Weights of a small GPT-style language model, trained from scratch on English Wikipedia.
Size: 13 layers, width 320, 8 heads of 32, MLP 960 SwiGLU, 21.5M parameters.
Architecture: RMSNorm before each block, rotary positions, no biases in attention or MLP, untied embeddings.
Training: a variant of Muon for these matrices, 903M tokens, 6887 steps.
MLP neurons of a small language model. Each row is named by its layer, matrix (gate and up: input weights) and neuron, and shows model dimensions 160-319. Each number is 128 + 32 x the weight over its row's rms, rounded and kept within 0 to 255. Numbers have three digits each. A neuron's up and down rows have the sign that makes its largest values positive.
A block is one neuron, or neurons of one layer that tend to fire together. Before each block is what it responds to, as a language model described it from the Wikipedia text at the highest values.

Description: Digits inside numbers
L2.gate266:150128098120082118089095103150132184092132107147103148200109088167155131125173119112153131137100151177139095119052097133133112183103106145146163156134095161140194117137114131127190091114140087135105085146142081114122096141152134117174091158161066136132142129108106175124145132173168147096155124150103151103123128162118118155109123156115105104163087128117097231117153119176019130124143109119105103161121083080107130100141144135153111041057142120121122110104048166169083120153125099
L2.up266:086133098126116112083050169157111102171064109120127119111089121199090092190135116105091091120106107119118124118151139144176149148157123157150141124090083140172130117148074200127180164104112126102119103050131053128136169133080139096124157099114180130154095155121142121116140102124136158058132131104162162126144146141145070088184147104139175105076168137090131151134156091145138102182102090149169052163157137173080139055138179094121160090155142155110127100108139127073133127093103106
L2.gate523:095105084103135127098087151191177095155099131091114158171104099166087072122161102137147117154165183173132109067153063141114081102115085164141143132154132103148171080127119154133152127093141102105152151096117099098107134180103104106099213086036194175157130108147180132163144130149159120053115127135125174165129113122193132131068121115112121079098098121144106185140108194170135116104061060153169121149119151115090136065080118140131111157109068115136230092113105092185148167091105098
L2.up523:169138068126121127033091194138087104204117109155131122150101136081119098104200101135153164149126088185136125100139144095125127124101092096156118162133195104158135147112104123141173154086159159131115187149136131059075084140110121133145207114114219139125157171100131095093135150060194100072119095120095114119134167193119104075145148120132044106048122134075147182135142152105109091132103132109120116151120133118067125113171095075133124051075112080162186096081133165152197127089125133

Description: Units after numbers
L10.gate130:128111129158137169130177095188176171090126166175143110071153080142138138136136114136143099164132146182176113090125165094118099170139128142140140150105092071114112088113118116171119222102103127112157157116184115182132128144109078149133080142154154157106175224115167106178116116176140107063120141101165131149095119087130088186139135133125051073058154093171129139117125048121078161173143128086124130061082058126109134090148130115112192036113153159146121135155075086172121147142104104
L10.up130:106072124139101117149099106115121164131112121109112095128148109129100097157129082107100130117179124176133058159138085055150155051140140158124088134143140115151083156171163143107105142105125107157092143189174119100115123103086144148075097133083136131119159150132115130132143126137085121116148149123134150137071113149087111167145181140147072155093135179077159163162168118166093184121123102156113137115124092084120127087125165042158121086129091110145132106181128093090197183091096178
L10.gate346:056073092144077144110143218138130167102123153129134086171085146132114083134118154201071126171123149061195139138089158089105177143129103161175130188151124119192132103127124093131153171134126170046115132109147148070063051167115112091124145098142118139170164125141095109195120124164100125164120177141193135107112160145160137121129114119129090091064147084109145107103079148094174123102162117107112153161152099131169139153137094092154161133130144149154172071117109102108113114100099132
L10.up346:127105144128086127131172123102118118157095131142150098084148141140147135146142130163138138178143145171199160083136163144228093150122096148131127067143137136143123138173188121144096106107123193181138180187103139138138109149119068092142182222088078140114073138097114177123124150152153105118139082096122144112116109069138110154108142165069157165208172133130137117089066044148135184134093135106115152134141078228119114161138118145104173110115147089126145128130117129134152118138164158
L10.gate349:119145120145093134113109170106143169097154140150082135132132202139158108138123138093090147100162151154144113089146125146115146181184106095128106026126097166132110191089143112037134155118074140134168113082134159095135088104140144155141134131199077192119129115104143126160198077087143122062136099037140145048063092090130132051091131160117113143158126106136129129102072166076175117142102104186164186058141066085116187139170119094075157117102144130129102138127150145124072114139158091
L10.up349:136120138110137145133179124109133177146105143097090150111130090158105113144109100077096157118090138158129105156135144157114200161197162168119114121106119108151141182119119144085138117128112145162117165129132089083125120184089137070118212118082127107171057111128122125099072086116186143119096152091142131130158166165097102141148152090091148142160142154102205135086175118077085127188126132170158197107173099104161183091125088168154110121165126167148180102097103136112117084149078165
L10.gate416:087058146144150137200151086170140140061155116135104119107177078107128105111112088095130065099090172136095130156107129162086100140087164135134097202118128119095101173192178125127148110077178149115116085211128103152159085140136135172093120150124084143138129163073081103167133143073136149169123128160226118080092163086171144141207155087119159167120134126107123132095108147125090144118125113137114173149099120067111090110136127136155125094045130120131107124106130157092117127103137143
L10.up416:171139083151142105164206093139148069057139139185107086112112105122130089134173135143153128120095085118138136110118169138111092176180050202188139155144164067160154122127173112136092194107170166136149153099062174179117140184109122100139154113136103165130129108180142195094115162130113114133130107151168110152090174153179164170155107130124141158141094133135155144080114135099093116139133103157121147135102112153207161152102126145168099121098148112094200157141104084192080109133130112
L10.gate422:111145141090178141139103149142141143135083074097147112181154149143122124063138100126214116155119144089159168109089124126141095197129120171157172139151129093094090158132100136174096153086078129118132108137190106079159165143100101097167149145086140110158134086078144066140094152129190120105080102107185120096130096141140123150145159079103099053103123136185134099123184106160124128167124112103090173125136095149132123178179130143103156127164098077198176095099108125015145124123144097
L10.up422:157155120127163142086093176161129186116145062076123126107136127136162100104126151117116068056172112166138131127093105126177141071073110096174171111096091109113125147145136089133109113089116169193169126098139117106059117169107075123178086092198115144160063174111162156149135154142058109096129081129086172079165108106120086151094095158103124086121177108162086162105083115116197187155172084152144136151145138102100122172116096103109122134116153099139146088114164147128097144134099099
L10.gate463:135135153130196111200159157071139166105130154136123148148140116134121135106109120117145124131228167136112151052104165137124107125109129151103129191155168052142155105172120149144120169100160143158162128175158090120149144120098151150135128160120083078172113142111189112136144132109127118111129073093151093122143153122176106100100162173091135133090157125123112158130092156190171182141079089089056157116095018092045094108117150158146179099086177127140114091079119179125094164107099095
L10.up463:134110142067078125065154047118152158150110184127123078074126107112133115173112201090118102160138140145093175111158126086136128100105175195106113122145150206180168146173171163126156105128168147145156134149187180160139192106128089134112116134096155088179123101131095141112176133154126135131121111116163103134147103124144149117110106172132053094165132168114122182105203073143077159129114132133060106135152122133120142075147110154073113186126117178122176124118172138077124158082154156
L10.gate794:126143171125144103102123167111183111112091124087130128182106123119128168125125145140169092177101182105117160170120138143151178123128101145095055108159112117157175110153100106162123087088113135191137198152137138142123157122038118172128120177124185118160160085121183080093154117057149134123108144067108125109174161112171165085113161166041063117101155145104114101111092165127127147105103152131140159109062076133086115119090156217113125094127136122086091118117128147080126120184103177
L10.up794:143180113114093048084179144148104163083086141145141128100192109228148102131156151100074140115136153152113169173137150058119165162151153140096119172062087106113185104138127119073134093104174166085148105156092140055150109135137120129154120146091105079075120176091162085140164135123088128168157136086162149126063115060122156122092120129080137157146068087147076117147059180139105099114112087173104138146138146084124114120119214170111142117112084132122113099123113163124147132094085099
L10.gate953:144104100196112130143178106153053132110124136110123152121134100144119128134095096095058129182159059090136105103100161060097153123133152125141075189159114089172142070119157090087129111115085085084207160110126104146121094103070101136124169172114192136134163130169087104084135085153159073165110134175147131156050167095118077149156111160126146145055141085096146140139072171131172119135105142110113101126056066091145107128160138149124110090137133178118155129167129135128056120141097100
L10.up953:095150122126118066137119109188168083055085129189111121128097150126095126070153122122155091136131155069160114112165172113190048123137191107179138180133194101102175108045118092116090143143159149165168119130149057103116172119082116137119158140167101124107111108168102112133088162156116139139132118139175017143076137120159085143143112133106126127077140135134132150120107075081098093189081135140106140104136138127098159152128142158109160098117077130133083054200128202060128114101132138

Description: Month names in dates
L2.gate604:136115111101101093142092101139129138108153159182125184129178165086083076104052100131111109122144107128155147158177064164141103139148234173144165094117085130145159142182148170086139110108089157113116098093116134152132048127066087123155164162170136147137155114139170103091155132160165127119129091191141049109164135081080108180149073103178124089107095128093169147105052105127110084082123109159112150087182179124158089076129155152157114177133137115107101151192092125188142121071140055
L2.up604:129106167130161124052080120093109186150113053091109138137134141162111116086130138084104079113134155119196143185149114104132159103045111116130143124147055142203138146159145110095125087181130085122056131166141126091144166178131138118078106102107100130168102087125143084149113141101118110172150104101148065125103141080144095117129155120162112152153152049122093120115061152136137106136154105132098071049125105132114138120120166106131136138147115120165073183158084122132132062127137119
L2.gate862:133101158166131155127148147194189160082147109143093127175098137140130104179173111085127159120099087158117157169098147095165128121149107076153122139113097156146107144255198158187122088202158108120171133114097079155085098115110092153160095145123126137100137137144140117098189105096132058137093115101161145144145142202165124128193098089170090093143140157168173134122124160100141130117163135076073160078135060134029114195148126136095096109139102128119095101122109175136118132122104086
L2.up862:181142126085062162155095129133154148160195127093118131113168146134172123124100113089150155102085092154133186105071092105182098183146105118124118093128078094170146139205098173140089144087138184185159139157116111153072134131107033153156095180140159135174102121132127144098145142131161148103108137132144136100127126150104145104140107157089144164071075070153184175092161102148131143099130104083127166092166098146130138220096051115125107127108171083140104132183119130106150128150112090

Description: Approximators before quantities
L5.gate251:080160066153150115083140115146171181192145097107143092129124141122144074136130115116144124118085068112155139116134175173157125114119108129172121102130126087183108146146149073112088110079188179161153090081064102112086151164137168091119151150090177083105104133140111133136124099177067128090144179141153073139229119063082106115166115134137152158139146081133148113174138164093160119084119089132088108164195136112139165159149136107089126142095144144152135128161099136153143132170154102
L5.up251:100127107066103180155089133128109203150170110153089132109112100119137122123114151101137061144155102183168160129151190149099117138076132133108111120146141146113151134129154111170117106155139172150039103138149107175070105168130145148128068115116091146152121118138131179103165179085138123110073151102144136149156152129153187115100117102165164128097113158104086144177161140129140096116179107144171098206119095111090127044167129181111156182147158152168135119128115078157135171119135116
L5.gate261:121139194137140159160128163094125099114113138198123130202135085115084087115119100156141134185112148067114099086098136134149154077127115079149125108102097094133140074130132207117137116154189126146135091135148130140121068041086125088139107100103146140083134214149132112102148082127122167123097094130160191162148115101104115156117089091173104169081170123082137127167131155143173077113123125112141091094160157098128204162127148169126106116070121122076094097109123136146125146152190130
L5.up261:139109079128204132095143177104184083175160178131179148139177116086072144093151136120105121147102138180139129145137076133184129080115121109149096098096136122129107100150135153086168109085132121168200131098142099086091077078200138165107137144121185124146132109187135110117149137120161090071150140140120172133151148129123132140045202107133173091086144175089137109213122105104138176115088116131109169111159097097154143116134107145176106131185163091199106165104103126125147133180104079
L5.gate667:164108112165140072087142104113189164143115116102172149116111095080073130115110042143182094181068106150140088139122129149101104147089115149168130095157123140174166113109149091043155074145168140126163187111117140124075141113139154107129139099116127137130132194125135113077111071104189122114137062095131125112087096118112100098123139093194132111122134116094183062135168116148150157079102070141093114124134182126107114118170154128105049130112170123145132064144128092168208095125149160
L5.up667:120141134066118102152131160111144215187073088158106100190151129109150093110068127174182093193082103171155139126068095087114174110144069130146126130138121138127105097092172180126131108150087137131103093172155067085119102050163141089134104120160141136125041142144165138132203134131131089100104137101082116092174091113053098114143089182148161124139183133169124145155142095184202118149102136172112138146142126144101106180114166127153141123101136208084077157130148086207088151069132161
L5.gate755:080189134150121165131140156107111065065096143195108113098111177154153152123183055149121140132130121132089146141131163190078161125058082125082152146145100054175141090116054112122128127173161117101137143132133146135156159189129130113117117153113104159128109150156151117110102141161127096046149179097159114182132115132090138149146156096127150093139157153094145125150125190115124143136161128150114134185122113158123099106111140137088161130134110158129102133083092171184108105142161067
L5.up755:124068144098173101074176171095129097084069125106132133144124126142092123165072081127127125085072163098197160113155134115120148171126143067154108117141120126168096060119110127138149108119122162080108093157122100108138098106129149068072071084108103121141111127087088095109133094160101154116139084093113089159146078120125138058126112166096082171164163083104127125154122124101145114115112131146144105140104127171169128054137140153105139154132116191117155108168088121144123130137188098

Description: Under/over prefixes and prepositions
L2.gate8:134138074081186158153131128160104067160193148166069102166160134111113102158123135132121167118137114152107132116123140177192162141106151186140147140181110109173133163129097093117091050100147191169149151121134068096122138111105053136107143101082063123153152157149071171122133167171118098151143123188150120106137135145156100146147135113059089165156102185142148098141165139100113111101153145104119102078118111103148156134158101130142099140105136171149154098089160080119083164142113136
L2.up8:185136120133255160150131103157167120149144164120116098135128121078081136143118074139132102107168099126094198117122141145135187131124147123093127115143149115137125103101109124113136122134105155142150116109163129102133096103129098054095100109140097125153079130115134123126159161102122095152156129141162124147127127152175105169159152084098089140144096162178090122079115109176095062104103143131128118106161129147168120103145085121066146151119193163076154099136153126124120233128095102
L2.gate314:043154148167122108055149166133132119186161128148097144079154166129128131182183078121105135130142187166155167151075150119162147137103127083082075160126142155090099141121091079141131103165116131150062191081146155130127117140144086096083161132148178146170139134124139139195138159141107105132135131148127156105155109092122136151175117098159158127157117164177116100145156094115122166176177127130111088134149111138116133104130095144160084125116087155118184136146180139184110160120179123
L2.up314:084166165186157163121193178124146134134151111091155138110164096107109097170116133127126179130153177175169122207106191125129131146126119098112102153157130131097106134113107090033139146118113143129154163121131117154095148146150164090090192145106101151199115113157074171147164161175182127164144123132134099151168101148095116153106111085078204127156073165155170112123155158080153191135119117139104092124124109112167129079095113113090066139103153151140177094081131118164143160168137097

Description: Day-of-month digits
L10.gate94:173100155095060098126088151135059114130114124154112137152132098090162198116168136181157118155127139225127102162144169126105162104082119186202080145124135127131109157201076135135121114139139126162126089117126167145147120094172127189148105146091086191120110097126086084182130169151095143222093162168100132121116122124159139089161136097160100099138107088138165108195074156107144126078097115184139119095115134128176066115149130172117134131149122115042123127107137121066156158114069108
L10.up94:125136149120174138143144194116159149153149161150151130091114095090144080092143130134087150147103088076131121186097140122077096133093096136112042152135138182165126120131191082097130125098100090147164122131068104123128144089096167048136033109124121137172187150081131117128122153089092046129074083118138148073128107119112125142124110033162127126106129093082155130119147081071128139092148084160134181161175139116135083135095130128078153172113125116115131180115094163081143156126095099
L10.gate175:062138141147121159132116180204094124170107167162146169156125146133175119122133175113167143140127118149177060158166075137194132127127165071071114087156169097194118136081105132118128156145103109123071119119077167123134154095172150087121246146176145125148084147179085113158140161107080120134136138145094137127095076149089146133132158189181133156144125122118126142075136120119141135136175160065190138155188085089151178133126159108102196118141111164093145067110082113142096169133075130
L10.up175:143125074197129158086091131087146180083199083143090160070129176128104120155160103122136232154139121109094110132150125154114112146101087125076142125183130115131146122135136091073162085168111137142103154116166166117102146123153115098125149083196122131158162123171140173132137087098110109159096141133094196137111115159106113168155082100172137117125144056133095126156107080154105159169115148165085131084089168054148121118062140132103200175122119102162200133123105156161106153167133089
L10.gate302:152130154149107114147137101185129115065114166153134127166205107179181134149153123101070101119144132103080133127076127074101137163133192091093113176157159102082173108148150111160165090164162085151123130052172150060084081129105213107157158160198115170085122139093144132169125143143125133147093116133135123141076127158109144162074097104082113098104123111117150152184110148096152101155166134113092119148099175141046131113127144135130137070101140134083133158117102059108105084094122117
L10.up302:125105043113132134179177103090139079102087126114150095161152079141152113113145145141132144176090106144148083131132139120152163170148157088118157125131123164101194100109189145104119099150159126080169118134122117166080094170146155134040123122154163157115086050186101124177107139098150147146099111158063138113124076076111099112084113147129190088170172152117150153139118096082134101109105063094186126098062129093146179114121092189140115132159145141119126134098125104177067117122117129
L10.gate320:142171111087127156092104068174139086126227169095150119117120164189150143071137138135140183175105109106142098134150132160180159108141148123113160132119074107096105155144101111150122121080155091105136095083172210147078108175118082126145140130109105115056044161177070096084142111155134134130115197129190097093128106148152091120148138152164132136073106083148135108032129093152121140145124131108154117130165090128085104112109166126197179158117189116114078102201139103174067116099114111
L10.up320:140124159151136150128089109141117131109133061154177110202091139126207094118102110097115110110134203122123107126121100111105176159130102124127141130127142115115191086208066108108161129148179183109101108100145134188058151111125092122167126071120115102144100128122099116162106114124178138157136132098159078114099159110102129166143117138129149088087131112083063097144098220123131100124215176105122125170199191098101090157142133099170169070125156140093099079128099132153165150164131148
L10.gate618:161128121124144148156127074152088175134159082141132201134108118123179169099173149073087138122039171196103121150151111129185188121126079151171150107140114165167088110125115105154130112141136157114140175104111100056128088102144120156107136158115144167099099118129150169179173111094145140164177136169099151102123121182153116166117105154224131098113142109128154149141107092151171097134140121123196131181115129115161128158169139126087144089161178092079074165124178094141083121118070103
L10.up618:162147111153037101118090098141125099106139123124150095098098122090154118138157105148106164102073141126127160121094110195086141110105109121094191161069097129099083119153097107102168113173200117115135145184100070129122133115149117127079180135111127170121111069146092095142144131171107121139183159112100115113074110171102151132119106140188077138134092102131111098093146186124142091116126169142134103097190113131118099181142105090127215144101215105098110096129158091095131149104058139
L10.gate669:069138122178135124121089094161121130128071118134053110123110129130107121075104138135109194117074087190107057129174141131100179135135124067070083122169096120109165155166176121104146126137132126133118123127060136078132115143179096095126096108121134143134116117154135128076180111117088074131160227179075151123165055149114162133085136124168145122092143174103164123135100088124123092134162075097153124127127088188130065078147135145073090124071114118110179084110100129129099142119155129
L10.up669:094136154195072126078094178172072095098092103158119199056063130158117105153147114093113105086140140151112092159141163105138126152183091163116103134114113149165140075163124145127146100091167081152196103146142082133096116178153116136111152137130156189146081094157130110174139152075096103127086130184158156068152098173160108116078158132120126150148120076117079168131088104120110085162124182154081153074121149098197109130114108098126136095142084185114169097126137110142064117151124090
L10.gate709:118146242126136040183122136088102099150144131094111122068132100145183170141114125105106132152154130124125110155143118084202143219126168132133107137103137144133163155147117115111114128072131196095155135081094144115204132175106174066158104211165139115161110148120112125096069167120145123137160117120087156136087127087177139053101177129119161108127162172159079147221092156081140133177157120165165116163078166166119128056155133087136129123113115157158075144134141135154120172144156060
L10.up709:141114115190083129163142172151113123143106155122172108127112196100184154110149156148127108095119135092151106148107131127152119121087202135156180067115075179137142181099173131130150097141100094102093084147117157125184168110105118112099086134162115109132069116147120116159119160147151151115069163122163064164128124064156132186116142084079090149127143106158140106186124086160163149179183097155116124142094078180223138088107102140116066137130097105093197075188115164176120131146096106
L10.gate914:122116145131151139084115139170135100060127175133161185159126191129163126131106180100138152118111087181100119125090142124144128186171110127081196112146095128158120132122159090095148137117135107174093174163142110139124127175157122134118133115138143131149136131087101130091168136095136150110132160162139187105064097138147114176104097147119117084095115114094123142116106139126118131135127092198135145146136132130146131087144168093111109165078145200180135112173114161157136118044127182
L10.up914:142152115131152119141151141161184142133123115148113083097048157161067135146164131120149130107125165104152117105131114164113145143113122209091154119131135106161098141163134135134139124138176140141026101134100145138115164184160101112164112190159152133134128151161111173119103115124105105165178057134194167129142152116072093117167119157175185077096087094122177151131089110184088167151167136110097194211167134115092131090072098163191126139096110189151093180174130148168073175127073081